python train.py --n_layer=16 --d_model=384 --n_head=6 --n_kv_head=6 --head_dim=64 --d_mlp=1536 --vocab_size=8192 --activation="tanh_gelu" --norm="layernorm" --norm_place="pre" --norm_eps=1e-06 --positions="rope" --rope_base=10000.0 --rope_fraction=0.5 --qk_norm=false --attn_scale=0.125 --bias="none" --tie_embeddings=false --parallel_block=true --init="orth" --init_std_qkv=0.0287 --init_std_o=0.0287 --init_std_up=0.0287 --init_std_down=0.0 --optimizer="ademamix" --lr=0.00026 --beta1=0.9 --weight_decay=0.57 --lr_head=0.00455 --grad_clip=0.5 --warmup_steps=596 --schedule="wsd" --decay_fraction=0.774 --decay_shape="cos" --final_lr_fraction=0.0 --batch_tokens=65536 --seq_len=2048 --doc_mask=true --train_tokens=646900000 --steps=9871 --dataset="wikipedia_en"
MLP neurons of a small language model. Each row is named by its layer, matrix (down: output weights) and neuron, and shows model dimensions 64-127. Each number is 50 + 15 x the weight over its row's rms, rounded and kept within 0 to 99.
A block is one neuron, or neurons of one layer that tend to fire together. Before each block is what it responds to, as a language model described it from the Wikipedia text at the highest values.

Description: Hyphens joining compound words after a prefix or modifier (re-election, well-meaning, co-written), plus prepositions right after was/is (was in, were at).
L6.down155:70 48 59 61 50 56 57 48 39 34 55 55 45 39 34 69 71 73 24 67 31 61 57 47 54 53 67 73 82 27 42 53 40 76 51 51 54 44 36 76 41 75 28 57 47 27 41 75 28 66 62 90 54 43 53 35 53 47 55 57 53 57 23 56
L6.down532:36 42 42 53 27 31 54 27 73 44 73 58 60 74 74 41 51 53 61 55 37 71 16 63 85 55 51 59 35 19 46 47 68 40 37 57 58 20 61 50 48 55 45 66 40 62 69 63 39 63 51 69 42 38 34 24 49 47 38 44 44 42 41 39
L6.down603:42 43 57 56 37 42 66 29 59 42 47 63 45 45 61 43 36 81 34 58 44 52 48 59 46 66 60 12 47 61 25 50 52 60 56 46 47 54 24 75 70 50 62 80 55 60 46 42 42 31 55 46 42 36 44 47 26 39 72 62 40 63 72 25
L6.down1230:42 41 85 74 63 53 78 53 38 47 54 35 22 39 64 59 65 50 67 65 54 55 46 39 58 55 46 35 52 69 52 50 35 54 30 23 50 48 27 51 76 47 47 31 57 42 44 44 49 57 18 52 38 26 64 29 15 43 60 62 43 53 53 27

Description: Decimal points and digits inside numbers in tables, mainly election result percentages like 1.11% and 0.28; also some list line breaks.
L9.down105:24 52 88 84 00 59 51 36 64 30 43 39 68 51 33 52 79 51 56 44 54 32 44 41 36 51 33 46 32 56 59 44 60 33 64 28 48 36 39 52 43 39 62 62 29 43 49 78 38 61 66 54 65 60 76 38 52 37 55 09 35 44 26 65
L9.down1418:26 54 67 62 71 83 74 36 41 77 55 71 19 40 57 41 71 66 48 51 50 81 32 49 25 75 63 79 69 75 25 57 43 78 51 46 76 43 24 45 52 66 67 65 32 60 36 46 65 63 49 51 71 64 54 69 56 55 57 71 49 41 23 61

Description: Word pieces inside foreign personal names, especially the hyphen in Arabic al- names and the following syllable (al-Sharqiya, Al-Shaflut), plus Arabic or Chinese script characters.
L9.down949:65 75 56 52 73 61 57 33 42 33 43 62 68 44 36 35 49 46 61 41 42 68 37 43 41 74 65 23 37 41 69 50 29 42 87 55 37 60 43 64 62 34 26 59 57 31 58 54 35 31 52 70 48 22 47 43 19 68 42 50 56 60 41 50
L9.down1303:38 71 68 51 25 60 43 45 44 66 50 40 49 69 37 54 66 52 63 30 73 80 50 55 44 32 57 82 32 53 39 74 27 20 69 16 55 67 40 50 37 37 68 41 41 61 53 46 22 48 63 72 36 57 58 40 46 38 54 37 70 44 49 39

Description: Mainly "which" (sometimes "that", "where") starting a relative clause right after a comma and a named noun, as in "the Dragon 2000, which featured".
L6.down257:77 52 28 73 24 48 37 52 43 42 70 42 39 32 38 99 54 53 65 65 42 63 59 79 63 30 73 44 31 20 42 28 45 43 46 58 57 50 16 37 32 43 58 26 61 66 58 44 32 54 73 53 50 52 62 60 35 54 70 57 56 45 60 61
L6.down267:47 42 45 44 45 58 32 48 46 58 52 12 52 53 42 53 35 55 57 63 49 49 55 31 55 47 18 85 43 43 63 30 52 47 66 40 58 24 66 61 87 61 55 49 70 39 31 55 54 79 35 65 63 45 62 28 38 58 44 45 68 81 66 36
L6.down411:59 38 57 43 49 29 60 52 40 69 63 41 60 56 65 42 46 16 63 59 54 35 36 28 61 55 47 62 66 50 40 50 25 65 48 32 58 39 31 51 56 69 61 55 39 70 48 59 65 50 57 72 57 64 53 55 50 31 55 44 48 80 40 28
L6.down1037:39 33 46 57 34 55 49 52 75 53 21 50 47 70 54 80 47 52 53 46 38 44 85 55 44 51 56 48 49 43 41 47 56 45 50 29 52 24 60 61 55 59 41 55 53 42 49 53 36 76 39 17 29 30 65 75 58 48 36 49 39 33 51 71

Description: Word-internal continuation pieces right after a one- or two-letter opening fragment, often M or m: Ph-D, m-ole-cular, m-ile, N-BA, LL.M-.
L6.down261:71 42 48 67 74 47 48 59 44 27 72 70 59 68 47 55 70 46 42 41 52 46 47 62 49 58 50 73 35 54 65 31 51 41 37 61 57 61 72 45 64 22 53 49 37 56 65 62 52 49 50 48 56 49 33 50 35 48 43 15 86 45 45 40
L6.down734:29 60 72 43 25 47 47 29 40 49 63 58 48 30 46 40 39 53 58 65 56 37 41 65 67 58 48 44 38 25 49 47 42 44 47 73 32 60 44 91 48 28 51 39 44 58 56 66 37 81 37 26 45 48 30 75 41 43 51 39 17 59 66 60
L6.down1293:63 60 48 23 43 41 46 38 83 28 64 53 42 69 43 33 40 70 70 63 43 44 54 35 38 46 59 67 59 47 38 34 59 35 26 51 31 27 33 31 54 48 24 23 35 54 34 33 45 51 43 44 45 48 74 42 39 57 78 75 46 09 66 61
L6.down1387:56 50 48 48 35 57 34 65 35 32 73 40 49 71 24 81 59 64 32 57 30 52 61 53 43 46 60 24 60 56 42 47 54 79 23 63 20 18 51 36 48 48 44 59 60 65 61 43 43 54 57 47 61 62 31 52 59 30 56 60 51 37 52 10

Description: Opening pieces of multi-token words (det-ailed, under-standing, sust-ain, via-bility) and prepositions starting a phrase after a noun or comma (at, under, by, within).
L9.down1037:69 44 72 72 46 52 44 17 71 70 58 63 53 62 47 22 51 73 17 65 47 58 61 43 44 40 77 62 40 31 44 42 55 65 43 29 40 64 65 87 37 35 55 38 59 43 45 64 59 54 47 52 33 48 51 57 47 45 62 26 59 30 52 39
L9.down1520:40 41 78 56 43 71 32 51 54 61 54 18 39 55 24 37 56 50 59 39 57 61 49 44 65 70 35 45 44 67 38 41 57 56 58 65 47 64 16 51 55 55 50 58 40 73 68 21 50 31 54 79 63 64 52 58 49 59 46 18 25 49 47 56

Description: Fires on the thousands-separator comma and other digits or separators inside numbers in wiki table cells, e.g. vote turnout 3,189, attendance 42,153, time 45:38.
L4.down282:44 51 53 57 60 59 56 68 56 30 19 55 74 55 54 52 87 78 32 52 23 55 49 67 62 40 53 57 61 51 62 35 41 27 54 60 66 41 68 87 24 64 52 27 61 71 63 56 65 42 48 50 53 58 42 37 33 58 83 32 60 56 50 75
L4.down481:51 49 56 37 55 54 82 72 61 45 50 45 69 41 52 45 36 53 52 45 57 60 45 58 66 62 50 52 55 52 27 42 43 24 51 75 36 35 64 24 30 63 70 37 31 36 36 37 53 44 55 38 61 73 62 06 53 52 70 50 51 70 46 44
L4.down657:37 52 58 60 40 68 55 40 64 36 58 72 55 38 54 63 59 48 55 41 20 62 60 34 54 31 46 65 67 48 31 68 46 58 53 34 58 57 58 20 52 51 61 81 60 51 36 62 57 36 47 39 70 42 51 48 49 55 54 82 31 57 60 30
L4.down866:60 52 47 32 37 47 63 38 33 62 28 31 54 49 67 41 35 28 81 61 50 29 89 53 59 77 34 84 77 77 77 50 49 35 53 55 77 47 47 45 57 37 40 57 66 69 51 26 69 49 57 54 72 54 31 38 28 69 43 41 56 60 59 41
L4.down1072:41 50 52 65 53 21 79 65 33 75 56 31 59 16 41 33 66 71 47 70 43 74 62 61 14 63 53 58 64 46 31 26 49 37 48 69 54 50 48 52 47 52 42 18 57 48 72 67 27 32 32 35 38 70 32 45 49 40 65 63 47 33 47 71
L4.down1096:63 39 52 70 43 78 59 45 56 61 55 25 58 82 65 45 75 20 72 56 61 51 39 19 38 48 45 46 30 54 52 59 65 47 77 44 38 38 29 66 61 73 42 58 22 45 37 31 27 52 49 49 61 24 43 74 50 51 65 61 46 44 42 61
L4.down1378:48 83 40 39 77 54 63 38 61 65 61 56 35 76 64 73 35 53 52 53 55 48 44 59 36 43 48 50 37 54 44 58 33 37 59 56 63 26 39 48 49 55 39 32 44 60 43 40 43 16 56 53 30 31 70 55 46 57 63 42 34 61 58 11
L4.down1526:37 37 53 56 48 61 36 46 37 47 45 49 48 70 67 85 46 67 94 81 63 50 56 48 58 50 48 39 31 40 60 48 47 57 54 47 75 62 73 34 57 93 38 42 22 53 75 49 25 58 36 36 62 61 46 48 42 52 43 37 75 37 65 37

Description: Tokens right after a lone capital letter, mostly the period of a name initial (Lyndon B. Johnson, H. B. Drury) or a word piece after a split-off first letter (Xiaoping, Bradfield).
L4.down306:50 42 76 39 54 45 35 41 62 56 59 36 51 36 53 51 40 50 38 72 41 46 39 37 62 45 22 66 16 48 59 56 68 81 19 44 66 23 80 55 33 30 52 59 39 59 34 60 39 26 63 39 55 37 31 58 61 61 44 57 66 64 43 53
L4.down352:47 38 40 53 34 44 56 48 58 65 47 42 75 96 46 72 59 44 53 64 56 33 53 61 47 43 55 19 47 25 45 86 44 62 56 62 73 64 19 32 69 51 29 59 78 20 52 49 78 55 63 55 59 64 37 31 66 51 39 49 53 39 57 37
L4.down664:39 42 51 43 64 34 37 79 54 36 57 26 61 52 55 35 63 46 76 52 63 26 49 21 30 28 31 62 38 45 63 36 18 43 49 49 50 43 48 60 49 45 42 45 47 52 76 52 56 63 68 64 47 62 57 36 43 67 21 58 53 83 41 28
L4.down669:32 42 53 45 51 64 58 25 84 40 51 40 65 70 57 60 36 59 71 65 66 40 65 51 56 53 41 49 41 26 57 75 76 46 73 65 34 46 46 56 63 32 46 65 51 59 38 23 57 45 61 56 75 58 46 61 42 47 27 56 65 36 57 60
L4.down941:44 25 22 69 66 58 80 41 49 55 33 37 60 63 52 60 55 36 21 38 43 38 47 60 31 34 48 59 27 49 85 55 54 29 88 35 38 70 51 79 41 54 66 41 31 41 60 50 55 40 64 44 28 59 66 33 42 45 49 57 47 53 27 54
L4.down1121:35 54 49 43 45 33 41 35 60 36 69 41 45 60 26 45 49 37 70 36 34 32 62 48 56 31 69 71 55 22 79 71 80 43 56 27 57 39 83 44 58 51 38 43 67 75 56 63 67 26 78 41 51 74 38 39 54 47 30 25 51 52 51 64
L4.down1414:35 41 34 51 45 26 58 36 59 61 33 44 45 65 18 58 59 41 70 64 69 22 48 46 52 29 39 40 49 51 70 74 58 51 42 46 50 60 53 54 80 54 42 54 55 67 60 24 54 38 48 37 36 41 73 69 48 62 46 23 74 67 69 39
L4.down1456:48 28 55 58 65 36 64 53 82 57 65 37 56 25 57 62 68 47 40 31 55 38 65 30 55 30 43 86 49 61 52 65 37 54 47 40 54 47 36 65 35 26 83 44 60 36 54 44 42 65 73 46 44 41 50 50 53 49 67 37 67 61 71 50

Description: Mainly the hyphen after al in Arabic names (al-Din, al-Sharaa); also mid-word name fragments (Eberly, Moyne) and line breaks after section headings.
L4.down35:50 35 49 63 40 43 61 30 81 51 48 27 43 57 55 50 57 45 44 73 46 44 52 39 42 83 57 43 63 53 43 78 35 57 47 70 52 48 43 46 35 61 19 08 64 55 55 49 31 42 61 69 89 53 61 41 53 56 44 62 20 61 37 72
L4.down135:29 47 73 69 47 67 28 53 34 28 20 60 48 63 67 53 35 58 46 68 37 44 54 50 60 47 32 46 73 41 47 57 28 53 25 78 66 44 59 38 32 71 51 32 49 56 64 21 34 50 57 61 75 72 68 43 65 61 46 28 49 51 38 60
L4.down231:36 47 45 35 73 73 59 57 46 52 34 54 63 60 43 67 42 61 44 58 75 37 45 30 35 45 56 11 39 35 74 62 55 42 36 83 60 56 53 36 25 62 36 38 50 72 62 45 81 61 45 84 61 57 60 58 59 17 53 43 31 54 47 51
L4.down269:45 56 00 41 51 45 20 46 32 44 42 52 55 63 27 35 45 33 41 69 56 46 79 55 63 79 21 22 30 31 48 51 60 68 65 72 29 63 45 30 53 86 52 42 52 51 39 48 49 83 69 51 54 27 59 53 42 52 56 47 44 75 51 57
L4.down377:67 50 43 14 65 32 39 57 61 38 35 39 78 63 45 42 41 67 34 31 50 53 22 80 41 63 27 54 49 50 29 20 00 35 46 42 74 20 52 32 30 60 42 55 32 60 42 43 63 56 64 70 51 39 62 61 61 52 72 20 49 68 62 48
L4.down922:28 60 71 32 55 26 40 61 71 63 60 52 67 49 51 55 36 80 56 43 40 40 39 63 49 40 28 28 54 54 59 43 64 53 58 58 47 51 72 48 69 42 59 44 68 59 50 51 61 61 64 53 76 74 32 46 38 64 26 31 48 53 38 62
L4.down1113:50 39 57 60 84 51 48 66 39 49 68 36 45 51 63 80 66 51 51 53 48 55 59 58 35 51 51 21 57 83 39 76 59 58 80 54 55 65 35 70 52 42 57 46 45 65 33 42 55 49 50 43 58 65 50 59 39 35 47 18 54 49 42 82
L4.down1472:34 69 65 89 46 59 55 52 28 38 60 59 65 51 60 55 47 70 43 58 41 76 68 37 42 57 50 49 57 50 22 33 70 53 56 50 38 47 54 40 21 61 50 40 52 47 60 57 39 70 60 56 51 15 12 72 26 26 24 57 27 52 68 72

Description: Short word-piece tokens in the middle of a multi-piece word, often rare words or foreign names, e.g. equil-ib-rium, Ven-eg-as, com-mer-ce.
L6.down66:37 61 46 85 34 64 55 48 42 65 48 35 46 30 19 86 32 57 35 67 73 52 70 64 68 39 59 41 57 65 47 68 69 51 41 73 62 59 58 58 33 33 58 60 80 63 59 63 41 55 68 34 46 59 25 70 73 42 44 26 44 65 43 65
L6.down428:42 51 73 26 22 47 68 52 41 42 59 45 62 65 58 47 53 38 70 29 52 45 63 44 63 69 80 10 29 37 46 28 22 66 60 54 39 28 73 52 38 39 28 36 40 66 45 42 42 45 41 78 51 38 38 28 37 63 67 53 55 46 45 45
L6.down668:30 31 46 49 60 48 39 33 44 54 35 49 49 66 82 22 65 37 64 46 57 57 46 70 46 53 35 64 33 31 57 74 50 19 61 07 50 46 60 80 54 49 30 62 34 63 74 42 62 59 66 20 51 29 65 34 68 54 83 59 38 86 60 37
L6.down868:73 67 46 36 51 25 51 32 57 66 21 38 56 23 32 69 50 52 36 44 79 52 63 55 70 34 55 44 52 42 36 83 56 67 47 55 62 24 51 49 11 51 51 54 64 71 27 42 62 30 50 41 50 49 70 54 71 74 57 43 66 59 47 59

Description: Second or later piece of an all-caps abbreviation or initial, such as the L in FL, the O in POW, the period in F.C. or W. V.
L6.down153:61 51 25 24 54 34 62 62 60 80 65 50 40 55 47 65 59 72 20 38 15 49 39 46 69 39 71 46 63 44 61 45 54 55 51 35 52 48 41 46 23 50 40 76 50 27 72 57 63 28 37 67 71 33 49 56 47 53 58 55 58 40 42 63
L6.down639:69 49 42 46 39 56 41 62 60 50 57 61 68 76 41 56 31 49 44 59 71 68 56 63 69 40 49 43 36 49 74 43 74 55 58 68 41 23 66 56 68 51 20 64 68 57 69 20 72 44 74 39 52 59 69 57 38 51 57 54 72 70 26 60
L6.down809:46 42 61 28 55 60 51 46 30 64 49 44 68 64 43 63 55 60 46 67 42 41 58 37 39 52 51 39 28 79 49 79 60 52 60 46 55 67 47 55 39 53 37 42 68 44 69 37 15 52 27 45 51 73 75 35 67 70 33 25 53 62 49 56
L6.down1236:38 38 57 54 48 43 59 32 30 54 35 39 78 49 34 75 48 44 63 66 27 78 37 46 49 47 74 14 33 41 72 61 51 62 33 71 63 41 37 60 35 65 48 53 77 53 62 87 44 88 64 53 64 41 58 62 53 35 41 43 50 57 36 79

Description: Short subword pieces inside longer words or names, often a few letters after the start, e.g. unpr-ed-ictable, aerodyn-am-ic, Mac-L-averty.
L9.down173:47 68 55 70 64 32 41 28 48 67 48 66 59 57 62 45 40 37 59 46 43 56 56 78 38 71 61 41 17 67 40 55 78 28 60 40 60 70 48 32 41 43 54 52 38 19 53 68 43 46 58 45 60 39 45 36 46 47 45 31 39 50 67 43
L9.down1489:58 34 53 58 51 57 60 52 44 43 78 41 56 42 58 36 51 34 70 35 48 53 43 73 35 69 53 63 65 46 55 49 37 50 43 28 43 28 67 52 56 63 24 52 69 45 34 65 36 49 52 65 57 54 78 38 31 29 55 46 67 42 37 56

Description: Word pieces in the middle of proper names (Sothe-by's, Dmitri-y, Tecum-se-h), plus "of", hyphens and apostrophes inside set phrases like one of, Wi-Fi, Women's.
L4.down172:61 67 48 33 53 40 62 35 43 43 69 41 73 52 35 36 49 44 55 30 82 59 44 71 46 68 61 77 62 47 32 39 31 22 56 50 52 28 64 52 40 65 44 44 64 49 31 62 30 43 68 60 28 70 62 61 55 25 22 27 52 68 52 54
L4.down199:53 28 20 48 34 33 42 78 59 64 45 56 69 48 53 59 54 42 66 69 57 70 47 60 29 66 36 39 68 51 57 79 32 44 49 87 52 34 46 61 19 45 50 59 79 49 58 36 46 50 73 41 71 49 57 38 90 72 35 38 42 64 47 67
L4.down249:39 49 47 39 68 33 49 43 50 59 45 56 66 59 62 32 58 43 49 37 39 65 34 54 01 55 47 71 29 58 61 45 18 26 60 19 53 55 59 66 83 44 46 77 49 73 64 53 67 22 22 33 44 32 49 63 83 59 12 40 52 57 43 40
L4.down424:41 63 56 36 32 71 39 23 51 27 70 65 64 64 39 37 25 71 50 46 44 20 29 41 29 57 65 58 65 55 78 54 56 52 56 79 29 38 55 49 41 65 56 42 55 61 33 34 41 42 36 84 65 53 48 39 62 57 43 40 46 41 27 64
L4.down514:34 09 55 43 29 58 35 63 60 47 34 52 70 58 47 73 60 44 67 60 60 68 69 65 59 39 61 25 50 28 54 52 56 50 55 48 43 72 79 56 46 59 66 62 74 42 79 38 40 43 52 56 66 54 50 48 70 71 48 53 53 52 48 48
L4.down693:48 30 39 43 82 51 32 70 53 11 53 48 77 43 36 53 47 60 55 62 70 58 50 61 64 40 66 30 43 69 29 46 57 41 44 38 37 89 52 57 43 27 61 61 59 37 55 74 30 73 46 52 60 54 43 76 69 44 69 49 59 41 34 29
L4.down1386:44 15 60 45 53 28 50 45 70 37 58 66 50 59 69 43 45 54 21 61 30 46 53 28 42 55 52 60 66 30 56 75 29 53 63 44 34 58 62 51 60 39 32 31 57 32 70 72 64 52 53 43 32 53 70 64 53 51 12 51 34 41 45 62
L4.down1534:37 54 58 44 59 64 67 72 58 50 54 58 70 47 64 35 27 39 21 68 48 41 54 54 58 67 50 55 50 75 43 74 25 51 54 82 54 52 39 30 31 14 67 25 44 64 44 67 48 51 60 37 78 74 37 52 56 49 43 38 49 32 59 44

Description: Short pieces that look like function words, such as in, for, as and of, often opening longer words (in‑ducted, for‑ty, as‑paragine), plus "No." in tables.
L4.down95:31 37 50 61 62 48 34 55 42 55 29 25 57 34 40 14 69 29 65 23 24 17 52 45 52 39 39 42 49 62 50 47 64 77 70 57 37 39 54 55 52 74 91 48 28 44 59 72 53 28 45 60 41 64 37 49 43 51 42 71 45 41 39 39
L4.down125:58 66 49 59 43 69 61 36 48 40 62 49 51 34 36 15 51 50 67 67 29 55 16 26 30 65 46 45 34 47 73 36 22 49 73 47 57 42 55 41 81 53 55 14 59 54 52 29 76 70 31 81 53 49 55 58 31 48 33 43 35 55 33 51
L4.down200:24 53 66 67 39 61 34 41 64 53 45 38 71 62 55 66 76 76 17 45 33 49 41 77 54 34 39 44 44 38 64 68 45 46 43 90 24 27 74 81 38 42 28 69 62 33 61 51 42 61 72 49 77 51 34 22 53 44 62 16 68 63 22 71
L4.down507:55 49 42 51 49 55 53 41 41 12 50 43 43 73 67 35 53 44 35 29 71 45 51 58 50 66 52 69 56 39 55 72 45 31 71 62 57 42 36 70 84 77 47 17 34 39 45 61 97 40 58 45 66 64 60 52 41 12 73 49 64 43 55 35
L4.down607:67 49 43 43 61 58 35 63 61 35 53 57 45 43 51 57 52 22 57 61 36 66 54 57 45 55 90 41 51 37 23 47 36 58 47 53 81 21 09 54 42 49 65 45 31 55 48 91 52 35 37 79 52 48 67 70 66 53 66 43 21 59 53 66
L4.down612:23 32 29 50 65 38 58 53 61 28 40 30 70 53 44 47 37 59 25 34 53 65 65 68 49 48 24 45 52 72 29 63 27 32 50 66 43 69 87 41 54 60 44 46 52 69 40 58 46 26 48 43 58 35 43 46 58 44 26 62 75 42 25 59
L4.down934:50 80 72 45 32 33 50 24 24 43 31 31 35 58 58 61 36 52 45 66 57 17 61 62 31 43 43 30 68 44 48 62 35 39 52 72 41 16 37 48 69 58 36 57 22 36 33 50 41 48 35 91 75 61 37 54 27 27 57 35 41 70 32 52
L4.down1194:42 50 56 73 30 58 30 30 41 66 38 65 57 57 56 46 42 23 41 46 35 50 41 46 43 51 55 35 48 56 62 51 18 62 56 28 62 41 48 57 76 43 27 38 74 38 45 51 49 24 28 80 68 55 53 52 27 53 65 58 35 57 27 54

Description: Short opening word pieces (one or two letters) of a word split after a hyphen, open parenthesis, quote or prefix, e.g. scene-st(ealer), (f)ire, dis-ch(arge).
L4.down12:30 57 34 58 38 49 63 74 30 42 33 61 34 38 39 62 34 33 66 25 63 35 45 52 29 49 42 71 55 51 37 53 33 42 78 49 51 50 50 42 36 47 30 55 54 33 75 35 44 32 56 77 81 55 68 39 39 73 56 73 54 71 45 79
L4.down119:37 72 53 68 42 68 56 31 64 62 43 49 53 86 38 56 63 19 44 57 51 49 31 47 29 51 40 47 45 27 27 71 49 48 26 48 70 63 49 72 51 52 20 44 86 53 22 53 27 50 39 56 54 52 58 68 63 34 71 52 67 67 34 43
L4.down175:45 50 70 41 35 26 50 44 56 44 45 34 57 56 65 44 65 49 52 48 52 39 50 67 17 67 56 66 58 53 36 25 35 43 58 32 37 55 69 54 44 40 39 47 61 25 57 20 35 55 81 48 39 40 70 41 32 28 57 22 24 16 47 44
L4.down596:29 21 62 46 31 50 61 51 34 57 47 79 44 48 61 79 44 60 65 58 68 51 45 47 36 34 40 44 62 48 42 43 43 52 47 28 58 69 36 40 55 70 68 67 60 57 45 47 48 56 48 63 41 56 42 69 50 59 19 56 63 63 44 64
L4.down1109:29 60 50 68 56 37 64 19 38 36 52 20 40 75 70 43 38 50 48 55 56 31 61 26 45 75 57 30 43 49 63 71 10 57 55 04 53 50 53 24 36 73 54 69 46 49 47 46 38 72 47 59 65 36 67 65 64 51 57 70 37 47 40 79
L4.down1120:71 65 44 54 60 31 49 35 28 31 38 56 65 57 55 50 68 32 40 46 27 51 71 52 39 54 62 54 38 32 33 40 51 52 51 30 24 58 63 42 54 67 55 68 58 20 36 45 42 57 56 55 29 36 53 32 39 20 48 48 39 34 79 42
L4.down1175:41 58 64 34 36 58 36 57 55 32 57 64 38 52 24 37 66 51 48 47 42 66 39 48 57 45 42 73 57 31 41 53 51 25 63 47 21 68 54 87 36 69 42 53 20 49 51 70 52 09 62 58 80 47 32 21 24 30 63 62 31 53 42 30
L4.down1515:75 74 43 30 45 52 26 35 69 45 50 74 79 60 28 51 46 34 23 39 39 52 65 70 45 63 32 53 39 88 57 44 48 68 51 53 58 50 74 80 54 30 24 44 70 45 71 60 37 36 71 35 61 60 41 25 37 33 79 66 27 73 32 24

Description: Word right after a noun phrase that opens a modifier of it, mostly relative that/which/who and of, such as tools that, government of, films such.
L4.down195:78 54 18 49 34 57 40 47 46 51 57 77 44 48 43 53 67 12 67 44 60 72 40 52 40 21 03 75 61 44 45 38 50 43 54 48 54 52 54 71 47 41 14 59 69 53 64 56 31 50 68 58 49 73 80 20 39 45 33 62 49 43 44 46
L4.down280:55 55 66 54 15 33 43 55 52 35 50 43 56 53 30 59 23 41 53 28 28 69 43 64 43 39 32 58 34 84 29 55 82 33 58 73 69 45 47 59 51 36 57 40 63 56 45 57 46 50 41 47 62 41 25 54 50 40 48 32 76 42 30 54
L4.down533:88 44 65 47 44 53 61 51 65 45 70 60 52 54 56 62 49 40 33 64 48 45 63 44 68 61 63 45 44 51 33 80 53 43 59 58 19 21 64 48 51 46 33 58 85 52 46 25 41 46 43 02 47 55 33 64 43 35 68 49 59 33 59 35
L4.down554:54 38 44 61 22 54 64 30 44 55 31 79 39 54 54 41 42 47 54 71 52 84 56 60 37 65 18 68 43 57 51 49 25 57 52 70 65 61 79 48 24 48 84 64 67 48 31 62 47 61 74 62 60 58 60 61 33 67 52 64 29 43 20 28
L4.down638:42 50 74 65 46 60 31 28 40 41 26 67 63 46 44 44 63 51 45 54 65 99 36 70 40 64 63 31 40 30 48 41 66 75 49 71 41 55 40 53 48 29 41 52 66 71 82 76 50 46 58 45 73 60 37 79 66 55 51 38 48 36 44 67
L4.down806:77 65 59 43 43 25 35 61 75 55 46 53 51 50 43 27 78 26 47 42 38 60 38 43 37 69 38 15 46 65 50 46 11 64 76 32 56 48 58 46 70 20 07 56 41 58 43 68 56 50 53 46 14 61 51 65 34 46 48 58 49 59 39 41
L4.down1146:65 59 63 63 71 54 12 64 42 39 37 48 52 42 36 54 43 72 45 81 28 37 52 34 57 24 25 32 52 44 56 52 59 54 68 65 34 49 72 46 34 65 47 34 42 50 29 46 20 56 39 14 24 44 47 21 49 60 64 28 47 69 61 43
L4.down1424:37 38 51 35 34 51 52 79 42 61 69 54 39 08 66 77 60 67 46 48 47 46 67 51 51 36 35 53 52 30 44 62 29 51 55 72 45 42 60 29 64 44 38 36 65 55 52 49 47 41 21 55 41 41 34 79 82 51 56 38 64 52 56 60

Description: Mid-number digits such as birth years (19-5-9) or ISBN and census counts, plus empty cells and header words in wiki tables (Result, Feb).
L6.down799:23 33 28 63 84 30 14 36 43 61 42 55 41 60 38 58 72 59 34 80 34 20 41 44 33 47 53 58 42 60 82 42 31 45 72 52 68 46 52 68 45 25 69 28 52 43 35 41 44 64 00 78 31 48 45 55 28 48 66 43 61 50 56 51
L6.down894:28 65 35 72 39 49 67 58 46 36 54 61 73 49 57 48 40 58 60 76 62 49 56 56 58 66 34 44 58 58 30 56 69 45 59 56 45 41 50 72 64 45 31 80 54 34 46 44 25 70 47 56 42 56 59 99 53 57 66 62 39 56 34 69
L6.down921:65 61 43 50 61 19 40 29 54 59 40 48 38 64 35 68 43 44 36 54 35 35 55 49 44 51 61 47 51 50 39 47 49 68 52 04 32 53 59 48 46 68 73 63 49 54 49 47 47 37 64 41 52 22 52 59 42 50 49 55 75 40 61 60
L6.down1460:45 30 25 47 69 34 34 56 49 62 71 35 45 33 72 44 71 41 34 69 56 54 39 56 39 57 46 36 46 52 54 52 62 46 50 49 76 59 63 54 39 54 55 61 25 50 70 63 83 54 63 39 49 21 47 77 59 45 67 36 58 41 57 36

Description: Word-piece fragments inside foreign proper names, mostly Slavic, Baltic or other non-English surnames in sports tables and cast lists, such as Petr-ak-ova, Ga-š-par, Evljus-kin.
L9.down874:72 77 63 42 65 72 48 52 57 51 38 51 56 44 46 27 48 66 26 07 60 36 53 72 35 65 30 95 51 60 61 62 09 45 49 40 42 43 22 56 83 53 53 50 47 49 64 59 61 24 58 47 42 42 70 38 29 56 56 36 40 75 41 29
L9.down1470:88 31 39 30 62 68 57 46 49 54 31 53 52 50 51 30 49 56 56 49 64 27 58 49 16 40 56 70 49 61 15 89 63 40 39 61 25 61 46 56 41 54 70 28 63 63 41 33 28 30 56 05 39 49 46 44 57 56 61 25 39 57 80 56